MLP neurons of a small language model. Each row is named by its layer, matrix (gate and up: input weights; down: output weights) and neuron, and shows model dimensions 16-111. Each number is 128 + 32 x the weight over its row's rms, rounded and kept within 0 to 255. A neuron's up and down rows have the sign that makes its largest values positive.
After each neuron's rows, "fires in" lists the words (lower case) most often at its 100 highest values on Wikipedia text that the model never trained on.

L3.gate264 [144 200  94 128 152 170 149 123 117 127 164 132 184 122 142 144  62 115 118 121 190 133 127 121 183 128 105 137 147  63 130  94 115  86 102 159 117 140 111 136 165  55  97 116 128 145 157  67 102 129 137 146 156 122 104 109 164 181 171 136 119 148 141 117  88 103 111 116 106 170  92 145 112 101  89 162 132 194 110 144  92 117 190 131 123 123 109  96  87 115 184 116 147 126 174 105]
L3.up264 [ 87 172 102 110 168 136 145 208 145  86 138 108 135  69  89 145  77 130 103 114 161 116 118 104  58 113  76 130 103 148 148 125  94  86  83 132 124 139 137 152  90 123  85  92 126 126 132 147 133 112 126 136 181 194 158 126 160 145  66 110 136 143 117  89 160  92 115 108 121 114 117 152 125 100 143 157 137 106 161  99 171 114 106 135  49 148 154 120  89 104 136 163 134  98 111 165]
L3.down264 [123 100 145  85 121 121 130 102 129 121 137 144  87 153 184 138 158  95 144  61 106 124 181 109 132 153 133 111  81  84 157 140 114 133 156 192  50 168 111 103 157 177 102 109  81 124 126  55 118  64 151 136 159 119 164 198 134  68  87 169  93 148  80 158 132 112 100 193 110 112  97 128 170 136 192 111 141 138  85 103  73 132 160 208 182  95 117 126 140 153 107 132  96 126 151 136]
fires in: "against", "from", "reached", "with", "to"

L2.gate132 [154 103  79 128 127 145 100 143 142 142  97 126 118 131 121 126 156  93 144  86 170 110 182 118 145 101 127 164 122 145  89 119  96 118 100 123 155 100 112 182 109 107 107  99  94 127  90 154 137 125 145 144 163 106 165 186  74  89 139  96 140 130 154 138 132 125 116 146 132 159 108 120 143 110  73 138 177 129 152 114 133 157 175 106 155 159 144 128 168 114  55 208 147 109  66 135]
L2.up132 [ 82 142 103 116 155 130 134 125  90 136 137 104 145  92 149 127 131 107 123 126 125 163  97 129 153 113 104 173  83 150 161 112  49 133 142 172 164 159 101  90  22 121  59  89 108 110 118 112 125 120 107 107 145  52 140 110 176 109 173 167 135 129 148 181 141 142  84 108 180 106 152 203 116 111 141  85 144 164 191 183 118  64 121 115 159  48 101  92 162 175 119 126 156 148 140 141]
L2.down132 [167 116 126 162 122 103 110 120 137  76  87 111 156 111  92 135 206 137 197 148 167 139 137 166 115 128 134  81  79 174 130 124 101  82 184 151 138 142 156 192 106 139 123  95 143 135 172  71  56 142 123 105 151 134 114  75 119  76 196 158 155 152 111  85 180 121  81 108 118 141 128 145  94 137 148 103 122 115 153 110 131 180 115  67 135 114 120  83 155  78  92 109 139 139  86 116]
fires in: "during", "to", "following", "in", "after"

L12.gate195 [123 116 114 139 164  84  86 133  97  90 158 151 126 128 141 161 163  88 125  94 102 116 107  86 108 130 109  68 141 176 145  88 112 156  91 157 188  88 135 141  84 117 108  66  75 108 107 151 112 141  95 171 142 153 136 125  86  81  97 146 110 113 116 147 145 144 108  69 163 128 155  75 183 111 113 140 112  87 137 110  87 113 160 159 139 119  94 176 183 158 107 139 118 122  99 167]
L12.up195 [116 112 148 147  59 171  77 129 104 166 136  55 134 119 119 126 162 106 158 109 132 169 174 108 133 149  85 109 106  98  79 109 147 120 137 106 167 173 157 131 171 133 155 139 171 147 114 109 130 126 125 129  54 131 180 155 134 165 138  75 152 131 132 148 104 195 132 120 150 130 138  88 103 101 130 106  95 117 181 166 209  89 112 146 119 121  95 161 133 165 136  63 116 132 158 108]
L12.down195 [140 144 138  87  89 123  42 105 139 111 130 137  85 174 108 102  95 134  85 102 131 128 163 114 131 128  98 151 129 174 176 143 145 103 118 145 142 126 178 118 173  80 174 109 153 131 169 182 113 136 109 155 121 162  97 147 159 177 157 175 117 130 177 101  99 134  95 172 159 142  99 185 163 149  50 134 143 140 138 204 137 114 178 148 126  96 151 119 151 164 109 122  94 175 110 134]
fires in: "well", "than", "nearly", "about", "least", "over"

L3.gate237 [139 163 102 113 114 159  82 112 187 154  66 156 128 170 139 171 114 112 124  80 134 157 173 105 128 138 160 127 163 146 138 132 157 155  75 113 159  21  93 156  95  45 152 132 111 130 138 136 129  79 118  74  97 166 114 169 183 116 159 128 119 177 133  84 149  82 152 108 158 156  82 141 132  68 133 182 103 148  84  90 134 105 118 151 113 113 127 137 113 123 136 136 105 175  68 110]
L3.up237 [135  70 130  60 157 145 115 183 163 142 121 114 141  94 102 103 115  55 126  59 137 129 174 174 136 166  77 203  90 153  80  97  71 136 138  97  53 112 186 184 126 146 110 117 150 119  93 110  99 112  91 122 110 152 117 194 148 158 132  83 178  52 125 162  83  96 116 144 151 125 113 130 124 140 129  88 146 162 111 155  81 184 135 108 118 127 128 131 117 164 150 156 123 138  84 119]
L3.down237 [121 127 162 173 184 113 138 165 185 165  48 165 123 111 116  91 188 159 148  98 134 134  45  92  61 184 106 112 147 152 133 140 116 115 133 122 201 122  98 109 150  81 155 138 153 115 158 151  67 101  88 154 148 149  87  95 120 120 143 169  99 134 107 119 149 157  99 142 118 144 152 116 157 146 133  84 142 104  72 136  92 131 133 117 122 122  94 103 128 149  97 144 170 164 152  96]
fires in: "as", "into", "by", "to"

L2.gate445 [ 56 126 150 155 103 103 125  94 118 138 106 126 132 164  95 126 175 162 161  79 128 136  77 132 192 165 104 121 132  97 211 125 144 137  30  58 167 100 120 135 134 144 136 128 137  96 193 117 104 139 119 129 170 163 142 134 148  86 148 140 134 153 132 101  50 144 146 100  96 124 172 126 136 123 114 137  66 115 131 126 107 113 135 149 150 150 135  74 170 131  89  79 117 109 113  99]
L2.up445 [132 152 123  65  60 134 105 157  93 100  80  43 139 156 155 147 118 118 114 125 144 108 201 148 163  78  95 118  53 121 103 144  39 103 135 164 113 120 139 110  60 179  98  56 115 108 182 107 138  69 112 169 142 129 170 169  77 134 117 124 141 100 116  97 135  93 126 138 119 168 131 176 125  97 102 145 131 124  50 214  99  92 117 133 122 130 167 117 138  95 151 134 176 144 148 127]
L2.down445 [110 129 157 100 133  90  95 116 120 140 125 144 194 119 138 170 138 113 138 127 140  88 176 146 161 115 121 120 142 136 132 128 115 131 146 139 211 113 138 105  97  91 170 129  85 156 130 158 105 114 101 147 116  87 119 123  87 152 177 113 150 109  92 120 137 160 147 154 127 145 105 132  85 177  65 105 126 105  66 234 127 138 103 124 124  79 133 130 124 164 129 195 134 142 146  73]
fires in: "until", "since", "before", "by", "after", "to"

L2.gate207 [ 39 194  89 136  12 112  97 181 173 147 126 125 163 136 128 103 105 218 120 115 151 139 177 173 146 121  79 132  75 109  96 112 149 169 108 117 121 141  91  73 130  83  97 106 152 133 120 116 129 141 117 147 148  76  88 123 119 138 185 207 155 159 139 149  98 178 127 109 194 136 127 141 123 121  92 147 144  86  92 133 123 106 127  73 117 195 142 113 181  79 116 112 154 111 184 125]
L2.up207 [ 76 137 133 143 109 101 131 163 141 134 117 106 136  56 116  99  88 142 117  96 125 146 132 148 126 100 128 127 128 129 138 161 142 146 123  82 186 134 111 109 124 125  92  88  73 144 168 182 129 107 141  59 136 137 140 124 163 172 172 159  99 150 124 105 110 202 159 141 144 112  76  89  86 188 124 111  91 158  72 131 183 155  79  73 123 152 122 161 182  83 108 112 110 139 105 117]
L2.down207 [121 163 144 109 161 187  98 142 128 121  88 129 134 124 103  81 134 121 161 117 152 143 173 255 137 145 150 178 110 171 138 113 101 141  77 118 126 139 111  56 139 134 161 131 167 122 180 107 123 159 118 124  96 141 133 109 102 118 118 152 144 168  91  89 156 122  51 105 131 201 151  71 109 135 255  55 122 119  32 191 159  99 200  95 152 167 100 146 181  95  64 146 118  90 141 148]
fires in: "and"

L4.gate108 [102 109 127 131 101 132 132 194  88 129 150 176 120  95 118  98 133 166 149 107 127 171 114 155 193 131  97  86 145 131 124 112 125 130 180  90 150 136 155 182 108 150 124 163  91  60 129 157 164 120  72 101 137  68  90 141 130 156  98 116 147 129 153  85 119 143 147 149 138 110 127  95 133 152 130 146 188  85 131  98 186 152 191 160 147  75 165  96 136 114  51 112 164 136 111 145]
L4.up108 [ 68 104 188 137  91 139 137 162 181  68 141 123  70  56 150 132  14 187 144  69  90  74 166 157 135 149 139 130  74  80 125 101 126 118 136  84 130  90 111 118 150 144 127  42 116 130  82 103 100 134 128 136 137 165 151 162 123 128 118  95 162  95  96 149 148 126 132 159 168 126 132 100 103 103 122  93 167 139 162 145  86 104 148 147 149 105 158  85 151 149 180 115 104 140 136 132]
L4.down108 [163 163 195 143  67 114  82 165 114 135  69 110 163 113  79  85 115 107 196 165 123 133 171 127 189 148 136 129 147 112 138 103 135 150 122 133 167 120  93 115  78 121 148 141 132 131 134 175 105 174 108 197 191  76 137 121 127 133 138  95 171 123 134 196 132  88 127 183 169 161 181 109 143 135 219 127 143  92 138 141 172 134 139 129  98  70 144  94  77 117 114 129 108  85 154 107]
fires in: "of", "organic", "for", "on", "ofakim", "social"

L2.gate151 [142 115 135 130 123 155  50  83 212 109 145 114 160 123 102 190 174 159 127 126 130 134 175 127 105  90 140 125  80 124  88 132 112 102 128 127 126 153 160 110  88 128 135 103 124 148 120 155 110 142 121 130  93 159 162 130 135 127 135 160 107 113  81 162  84 108 128 142  86 167 149 115 175  88  83 175  87 111 147 121  97 138  74 130 193 188 161 160 161 169 118  98 149  98 141 142]
L2.up151 [ 42 133 120 139 114 112 145 138 126 131 119 111 149  91 140 142 128 169 155  39 131 118 173 121 114  85 101 119  60  91 117 137 142 149  92  88 121 131 151  87  41 128 105 102  97  37  66 111  57 150  87 147 115 139 117 119  61 106 122  88 112 163  95  89 117  58 129 173 141 159 134 145 134 107 108 114 102 129 131  91 154  85 175 138  99  97 201 170 124 167 147 108 143 125 137 131]
L2.down151 [110 149 170 148 106 106 136  94 147 125 138 125 135  99  64 113 151  93 140 100  84 101 129  65  99 120  97 161 187 116  99 170  65  86 124 114 127 145 143 129 119 165 132 142 106 164 191 157 108 155 132 131  51 154 117 106 122 153 101 102 134 143  68 193  49 148 123 157 116 187  93 121 137  61 217  98 171 144  96 159  92 100 141 127 123 135  78  90 187 127 114 115 120 173  87 135]
fires in: "can", "could", "will", "would", "may", "should"

L10.gate278 [ 94  50 146 124 112  60  88 135 158 131  69 142 157 131 117 114 153 126 136 123 119  97 106  88 134 131  83 160 178 120 145 155 161 120 113 128 177 121 146  90 121 139 161 134 107  87  98 103 106 148  86 166 178 158 115 149  29 127 207 107 145 150  41 192 145  98 155 170 124 133 149  80 109 147  96 117 143 164 159  62 160  96 120  85 195 132 148 152 141 161  56  82 149 148 173 131]
L10.up278 [ 84 149  95 191 111 124 162 130 159  82 133 129 145 153 109 112 105 157 110 114 132 114 105  78  75 134  93 164 143 150 138 151 139  96 140 105 141 166 152 111 116 116 137  93 136 143  61 138 129 101 105 109 126 134  95 150  87 202 133 114 128  75 143 125 106 137 101 122 136 153 144  75 156 106 135 166 131  87 153  85  64  86 154 164 171 133 104 163 126 187 133 138 191 178 116  86]
L10.down278 [162 108 127 113 153  77 173 123 145  96  99 130 149 142  93  42 100 115 162 126 103 111 142 104  73  90  49 126 162 128 118 121 140 142  69 167 153 124 119 126 175 102 145 108 123 112  99 119 148 138 116 121 117 175 147 126 148 209 171 100 133 131  52 178 112 120  53 172 106 136 129 101 126 122 136  83 187 164 142 177 197 115 114 100 120  67 101 113 122 140 163  89 135 164 115  86]
fires in: "to"

L2.gate187 [177 133 128  83 111 177  65 139 139  76 156 100 121 118 131 176 172 104 112  72 167 133 160 123 167 108 104 155 110 157  93  81 145 131 133 116 127 108 157 139 164 142 128 158 127  92 108 176 155 117  70 100 146 149 117 112 150 131  59 113 127 167  91 132 140 185 129 170 170 175 116  92 165 104 110  86 114 121 125 132  84 146 149 147 143 122  88 147 126 133 115 129 166 110  83  87]
L2.up187 [ 99 158 125 111 165 140 110 115  90 137 190 128 141 109 142 151 148 128  86  76  99 120 132 106 185 106 128  75 128 113 142  99 149 131 134 102 142  98 141 106 101 138 200 157 171 101 136 189 157 131 108 109 169 165  88  84 185  94 150 148 115 101  87 137 111  94 136  88 131 131 172  11 127 159 124 154 135 152 127 113 113 147 169 126 174  64  96 146 122 136  83 108 140 173 143 141]
L2.down187 [180  94 157 138 138  82 162  71 139 110 108 163 126 122 119 148 130 135 143 133  82 140 114 181 115 197 172 145 135 124 159 123 101 132  81 133 179 166 113  73 184 109 159 102 139 134  82 139 100 135 105 174 167 163  94 110 143 110 151  96 122 118 130 119 130 106 174 164 126 134 117 136 156 102 255  74 172 126 134 122 177 136 161 138 128 131 155 129 161  89 186 142 133 123 134  93]
fires in: "of", "de"

L2.gate303 [107 129 119 105  91 120  99 124 128  79  99 112 131 130  91 151 161 183  96  95 159 129 161 101 121 144 146 180 131 163  62  93 146 128  99 188 194 119  94 172 164 200 115 108  91 126 129 124 122 122 143 118 135  77 108 178  86 144 143 165 124 116 115 118 106  86  77 154 130 142  98  99 109 153  84 157 112 130 190 148 121 110 201 223 179 155  88  93 153  89 102 118 129 134 126  64]
L2.up303 [121 123 140 168 164  93 138 107 118 139 136 168 151 112  95 137 131 105 109 101 126 124  78  89 108 168 134  92 107 164 121  81 109 113 175 131 141 197 105 145  58 137 185 109  94  60 147 116 102 154 110 141 165  98 120 122 162 113  94 124 158 158 132 125 131 155 111  79 165  89 172 148  92 131 143 141 168 116 151 119 139  76  95  57  98 107 154 146  73 110  84  68 149 120  54 127]
L2.down303 [116 126 155 139 116 145 100 131 142 114 183  70  73 101 143 112 147 128 144 121 128 104 138 130  95 129 170 176 126 112 193 109  26 136 149 151  98 142 115 149  93 123 118  86 151 161 132 183  64 100 179 157 171 141  79  84 154  84  67 113  76 116 107  80  73 156 141 138 139 111 149 162 145  93 112 187 156 166 134 100 147 116 138 184 151 107 121 142 147 122 169 155 120 157  96 130]
fires in: "to", "on", "tractor"

L10.gate77 [ 79 158 129  56 133 104 141 187 112 199 119 147 101 152 147  89  83 156 149 162 150 144 147 110  44 135 118  99 132  98  96  75 104 145 168 134 166 144 131 114 201 108 128  81  95 153 111 123 156 184 119  34 112 142 170 113 110 174 123 204 109 182 104 146 168 182 130 120 148 120  95 103 161 170 103 121  88 109 158 107 115 113 117 166 105 143  89 140 168 103  97 152 174 108 164 109]
L10.up77 [137 177 116 120  54 142  77 138 162 120 117 139 102 132 160 116 119 106 111  79 107 159 142 159 173 156 144 180 167 124 138  86 147 127 165 117  77 188  78 188  65 169 149 121 177  97 113 148 151 173 158 116 103 159  98 185 144 171 143 159 114 157 139 135 112  85 110 107 119 102 158 125  75 114 137 115 101 112  89 125 121 106 144 117 156 112  90 129 113 114 125 156 136 131 144 141]
L10.down77 [100 156 139 168 111 133 153 186 162  62  81 133 146  65  92 104 134 153 104 145 144 134 173 160 118 109 146 130 148 157 151 124 122 158 139 140 105 126 108  87 100 113 182 148 150 185 164 125  96 174 141 181 167 163 129 146  90  80 126 118 135 109 171  84 138 149 143  70 142 124 161  88  93 120 143 143 161 123 130 142 149 148 148 158  93 146 126 108 187 125 104 149 105 146 146 139]
fires in: "and", "3", "6"

L9.gate480 [158 120 101  98  88 106 155 117 149 161 246 103 150  99 159 151 140 162 157 140 130 150 154  73 110 148 104 146 128 103  97  82 127 160 169  85 181 138 117 141 138 117 133 151  65 154 103 133  95  83 175  95 116 101 155  62 145 140 109  83  82 119 132 112 103 149 111 173 170  81 188  81 161 169 114 139 102 132 164 108 177 164 141  80 122 167 128 112 164 134  75 117 138 169 125 134]
L9.up480 [110 162 178 154 152 116 137 175 111 103 153 140 124 124 140 144  73 148 115 126  64 159  62 182 233 189 112 113 147 173 169 117 163  82  88  67 135  90  80 145  75 127 145 159  85 122 110 120 107 131 179 117 160  66 128 159 126 117  82  66 161 130 115 146 169 123  47 151 127 179 144 100 175 114 121 115 185 137  68 129 170 106 113 102 100  93  88 137  97 133 149 115 153 160 152 190]
L9.down480 [182 117 104 150  75  96 110 109 136 140 133  61 149 143 152 109  95 130 148 148  73 136 143 142 178 118 129 155 108  94 191 150 140 175  74  60 124 155  76 133  57  88 145 113 156  94 110 140 138 145 116 104 121  61 182 115 114 164  93  77 128  90  77 132 163 159  89 188 201 123 200 115 165 130 184  99  75  93 181 108 190 125 121 123  88 130 115 113 129 111 162 112 109 177  99 122]
fires in: "of", "for", "in", "statistics"

L6.gate473 [ 96  84 145 135 167 148  62 117 190 170  91 140 140 168 166 120 114 128 142 131 112 146 121  99 138  98 179  92 123 154 126  80 130  99  15  54 124 142  95 101 155 146  90 109 157 178 135 135  84 136  98 113 103 110 119 159  94 161 149 175  87 154 143 208 172 143 118 152  70  86 166  97 127 133 106 158 152  80 105 101 125 105 131 142 153 120 116 143  63 165 166 113 178 189 127 145]
L6.up473 [ 80  85 136 114 166 169  39 107 166 128  74  91 124 157 139  82 105  87 145 119 101 160 104 136 119 121 146  63 104 146 104  99  51 107  76 157  90 126  84 104 121 105 114  94 119  89  95 126 111 110 135 161  75 147  81 105 101 153 169 165 130  96 187 169 137 127 101 114 116 126 161 126 112 101 138 128 205  63 123 150 127  76 150 106 168 138 166 104  75 124 178 101 136 148  62 155]
L6.down473 [120 120  95 121 121 123 107 151 158 136 135  81  91 116 103  37 124  17 138  94 111 123 177 185 140 157 145  71 109 113 101 124  70  92 189 132  97 103 119 178 145 152 162  91 149 108 126 179 116  96 131 155  92 137 105  91 104 137 111 116 151 157 126  91 162 142 117 120 154 168  67 130 146 160  98  84 179 148 153 162 125 140 109 133 120 125 127 130 158 143 171 161  73 118 134 113]
fires in: "all", "end", "even", "far"

L2.gate174 [110 153 112 165 101 143  69 186 134 148 106 101 112  99 168 159 111 110 108 133 142 117 138 181 165 117  93  82  78 146  89 109  96 105 143 137 152 105  76 124 181 217 128 104 132 127 119 140  97 164 129 124 159 153 107 136 139 116 112 215 203 159 111 136  91 142 108 116 140 148 107 103 118 147 130 136 119 106 169  77  95 166 104 120 153 152  95 148  97 170 112 109 101 144  89 122]
L2.up174 [110 156 101 149 103 139 146 145 138 124 163 152 132  55 170 112 166 100  40  80  97 187 157 118 154  68  74 120 100  98 170 101 144  89 116 129 180 122 162 101 115 164  98  58 131 187 133 136 161 142  63  77  89 178 156 152 109 133  88 126 196 100  93 120  97 132 146  96 138 102 103 112 120 111 126 119 171 127 164 122 134 172 127  99  79 128  94 104 131 118 107 112 118 140 159  80]
L2.down174 [121 142 163 107 164 136  98 124 112 132  57 154 143 173 150 106  93 125 145 115 119 150 137 184 114 171 160 101 140 133 118 102  91 146  61 133 143 120 127 144 111 134 143 149 119 108 128  90 105 134 118  84 135 124 134 115 121 127  98 113 154 148 123 113 128 129 133 145 117 140 139 108  77 138 255 105 109  84 130 121 164 118 178 168 128 133 135 127 126 116 151 177 125  80 148 135]
fires in: "and", "of"

L3.gate333 [148 139 138  83  93 154 136 112 153 147 133 139 140 114 112 149 139 159 157 110 116 128 131 115 172 128 118  97  86 169 104  72 111 148  79 128 104 132  99 129 154 131 166 132  89  79 138 140 111 148  87  63  88 131  74 121 167 163  97 112 119 113  98 121  59  77 137 106  89 150 142 174 139  69 131 105 132 123 192  90 118 141 107 104 158 110 135 152  71  68 122 102 131  88 192  92]
L3.up333 [133 109  99 118 105 123 136 169 102 132 117  77 116 103  96 168 152  78 122 101 162  65 145 137 181  69 158  82 129 164 139  81 148 152 103 104  99 132 127 125 139 109 161  85  83  72  85 138 129  99  84 102  94 168 136 119 179  81  57 189 160 164 146 121 103 126 164 115 151 153 119 134 185 123 115 119 126 139 100 175  77  84 145 146 110 105  74 114 152 112 152 139 181 132 151 120]
L3.down333 [156 108 131 145 121  82 127 110 156 146 155 136 172 141 122 106 175 127 159 116  87 158 123 147 110 182 175 166 127  98 138 129 145 144  64 182 160 138 107  92 116 104 155  95 173 136 100 141 144 141  95 135 180 119 126 119 115 130 131 100 139 110  96 123 139 132 106 174 106 156 142 117 140 138 255 110 182 141 185 154 142 187 175 181 130 107 136 142 104 120 103 162  71 143 111  96]
fires in: "of"

L10.gate422 [106 126  99 146 116 106  54 194 118 128 119 120 122 178 104 146  88 118 141 115 122 105 193 129  95 152  77 117 217 105  91 138 145 126 130  77 199 121 124 107 113 126 125 116 122 183 106 114  82 144 157 140 136 130  96 154 122 109 132 145 108 148 113 220 176  83 102  95 144  69 141 157 155 121 130 152  96  80 146 154 142 119 129 182 200 174  98 115 125 161  92 120 119 163  89 140]
L10.up422 [ 69 132  82 145 175 163 100  80 131 136 105 124 168 134 140 154 141  92 157  91 134 163 164 122 179  81  99 110 140 109 125  99  76 227 107 112 163 106 103  81  66 149 116 100 127 127 130 110  74  95 109 118  99 122 115 159  53 104  96 167 112 165  60 137 146  76 128 128  32  91 132  79 134 124 134 134 125 123 128 131 116 143  88  90 106 146 139  77 181 176 166 172 122 161 134 131]
L10.down422 [184  97 133 144 162 105 120  88 151 124 145  63 191 117 112 102 136 205 144 159 104 119  75 141 122 127 168 118 136 124 146  97 159  71 177  99 100 149 157  91 178 114 132  90 166 117 104  81  99 151  75 162  95 115 159 161 159 150 102 114 130 108  89 152  50 163 138 134 148 176 201 108  99 120 144 155 179  98 185 172 113 143 152 101  71  44 121  69 146 109 116  97 158 127 128 107]
fires in: "to", "help"

L4.gate408 [151 143  97 188 112 170 110  71 159  99 117 140 199 134 126 163  86  93 116 167  84 109 100 120  75 161 100 132 114 123 148  70  90 118  97 111 167 122 207 133 131 106 144 107  76 143 133 104 184 115 134 149 110 176 133 138 142 133  50 173 108 191 136 139 109 121 128  75  78 119 105 118 131 123  84 119  78 201 135 118 147 106 171 123 161 125 108 109 178 163 121 154 108  75 135 136]
L4.up408 [171 114  99 180  95 134  85  96  99 166 149  96  92 135 122 102 123 121 158 150 156  91 170 177 151 118 108 118 129 196  93 119 151 122  64  89 108 142 103 114  76 158 175  99 144  99 141 162 144 143 165 113 152  76 163 116  41 109 183 116 105 106 107  76 159 124 101 107 149 113 147  67 131  94 128 131 166 139  95 107 166  81  95  96 146 105 102  93 136 135  92  72 194 127 111  85]
L4.down408 [133 135 106  69 113  76 144  80  88 130 118 116 129 116 108 143 153  82 108 149  63 151 169 105  93 134 147 115 161 131  90  55  44 204 127 205 155 101 144 131 122  88 186  95  59 123 157  83 140  86  93 102 121 123 134  89 113 159  80 110 101 164 126 188  85 135 176 117  95 144 146 110 127 182 141 162 150 150  58 119 133  59 121 168  87  89 159 133 164 156 122 142 134 129  92 135]
fires in: "before", "after", "later", "eventually"

L3.gate9 [140 115 155 150 130 155 162  63  87 118 138  70 122 112  91  89 220 140 140  76 131 108  56 120 155 115  65  96 106 121  61  80 126 150 136 104  85 142 144 115 114 142  86  94 114 128 117 143  91 134 145  64  72 123 111 139 139 131 141 111 220 148  72 112 108 113  67  98 168 117  67 194 134 137  69 157 175 148 152 111  86 131 156 104 189 133  47 127 135 150  84 186 136 111  80  72]
L3.up9 [ 97  50  78 138 146 133  97 133 168 152 174 112 117 148 122  99 107 181 173  75 109  69 113 115 122  52  57 107 124 172  85 155  84 133 125  95  88 125 220 117 153  85 158  55 149 156 137 105 155  77 133 107  78 177 134 138  90 124  98 108 125 125 106  84 159 151 129 176 111 127 144 112 138 109 125 131 166 107 132 155 173 118 113 168 132 112 140 120 166 138  81 120 168 147  86  96]
L3.down9 [169 159 143  57  77  91 224 105  79 160 152 132  95 148  99 112 111  93 105 133 114 129 141 147  93 128  88  88 186 105 132 121  81 195 120 133 121  97 101 118 109 104 172 124  88  95 168 116 201  99 175 135  83 123 151 111  96 174 131 120 140 156 105 141 105 146 186 188  70 121 108 156 122  88 217  67 157 158 139 103 111 141 181 114 142 163  96 164 159 116 144 177 112 126  83 177]
fires in: "had", "could", "does", "did", "would", "doesn"

L3.gate401 [122 110 167 119  84 105  58 121 104 137 109 115 129 138 105 116 165 142 121 155 165 118 169  85 127 122 105 139 175 121 121 119 135 182  99 174  68  10 128 115 111 107 140 133 103 136 125 137 180  99 151  90 172 186  89 110 101  55 141 105 187 138 151 133  60  94  89 151 143  97 118 143 147 170 128 220  45  91 147 129  94  95 135 176 111 105 144  99 129 161 165  62 112 152 131  92]
L3.up401 [ 77 117 121 103  91 202  92 107 119 126 164  94 135 117  51 142 106 144 128 177  86 116 184 143 158 143 108 156  97 130 131 122 161 130  86  92 152  85 130 111 133 105 180 103  98  86 132 129 121 167  99 109 108 163 125 143  52 117 136 130 107 110  97 163  86  89 213  98 184 103 114 100 127 108 143 100 147 123  91 116 167  87 138 144 151 108 125 154 111 128 172 125 192 137 104 108]
L3.down401 [171 108 158 140 191  81 173 124 137 104 106 105 134 161 118  58 212  76 149 102 119 116  86 120  75 127 116 103 161 128  96 151 161 158 122 165 110 120 183  99 131  59 171  91 150 156 125  93 121  31 102 180 206 120 165 121 192 159 109  91 174  98 109 131 135 138 132 136 129 167 142 102 141 162 196 103 180 161 115 165 116 145 105 141 139 100 118 140 131 168 152 100  70 149 159 172]
fires in: "to"

L10.gate319 [161 117 121 220  66 113 134 141 184 138 171 142 173 170 135 154  97 166 162 107 105 143 164  91 152 130  91 164 138 121 165 202 145 110  92 120 139  96  64 113  84 109 113 125   8 142  89 152 137 126 133  63  85 115  64 115  91 129 146 121 158 128  93 172 116 109 142 137 105 148 142 112  87 134 105 188  90 119 142 117 104  92  92 129 187 129 137 128 139 109 133  98 142 121 106 158]
L10.up319 [158 132 179 133 169  99 160  76 126 172 145 164 178 157 122 112 136  84 130 108  40  73 161 113  99  99  92 125 179 143  92  83 132 113 105 151 132  72 113 154  68 100 156  78 100 145 120 124  91 132 121 144 100 139 111 144 140 129 125 119 182 115 146 156  92 119  98 124 165 189 161  99 182 147 123 117 158 122 131 119  88 107 135 103 120  86 102 115 132 160 168 111 138 113 114 130]
L10.down319 [149 113 145 121 142  97 142 118 140 111 168 105 149 115 103 126 131  74 141 136  94  83 123 192  81 109 104 154 124 120 140 121  99  91 110 151  93 117 131 123 147 114 140 160 135  86  94  77 107 119 104 180 151 127 212 136 114 122 140  70  83 113  77 189  73 176 114 107 142 133 117 147 115 154 202  73 161 197 113 141  97 155 185  68 139  71 155  73 125 184 167 104 153 158 129 160]
fires in: "to", "help", "helped", "would"

L5.gate359 [139 170  87 105 175 169 119 156 168  92 146 146 135 105 156 160  87 157 163  87 138 100 139 127 166 138 131  42  67 186 126 118 166 137 120 129 120 108 125 170  95 141 125 127 115 104  76 191  77 116 139 134 126 127  87 121 134 156 121  85 125 100  95 129 163  55 151 148 144  90 161 114 119 132 109 125 169  65 139  70 135 165 181  52 180 163 126 135 108 169 132 112 169  70 122 119]
L5.up359 [ 92 131 106 154  92 141 200 103  94  88 111 103 158 118 119 167 165 115 138 107 114 101 155 104 213 101 107 113 112 165 121  81 123  92 155  65 139  78 129 139  59 190 135 139  97  64 107 112 124 212 128 102 137 131 135  94 102  89  42  93 111  92 153  99 167 136  75 166 156 170 137 151  70 113 113 140 151 148 187 177 169 132 135 150 120 145 146  92 166  49 124 118 129 108 104 109]
L5.down359 [132  92 138 135 101 108 138 119 154 127 150 141 168 114  96 118 166 137 167 172 137 123 134 145 144 163 195 118 135 162 160 143  64 130  99 177 159 138  95 163 132  72 136 162 138  83  73 152  88 160 113 145 183 115 172  88 129 140 129  73 119  94 130 161 166 163 144 184 115 113 127 132 105 124 255 125 135 143 160 103 120 148 155 164 104 111 127 133 103  79 114 161  69 147 142 125]
fires in: "of", "for", "on"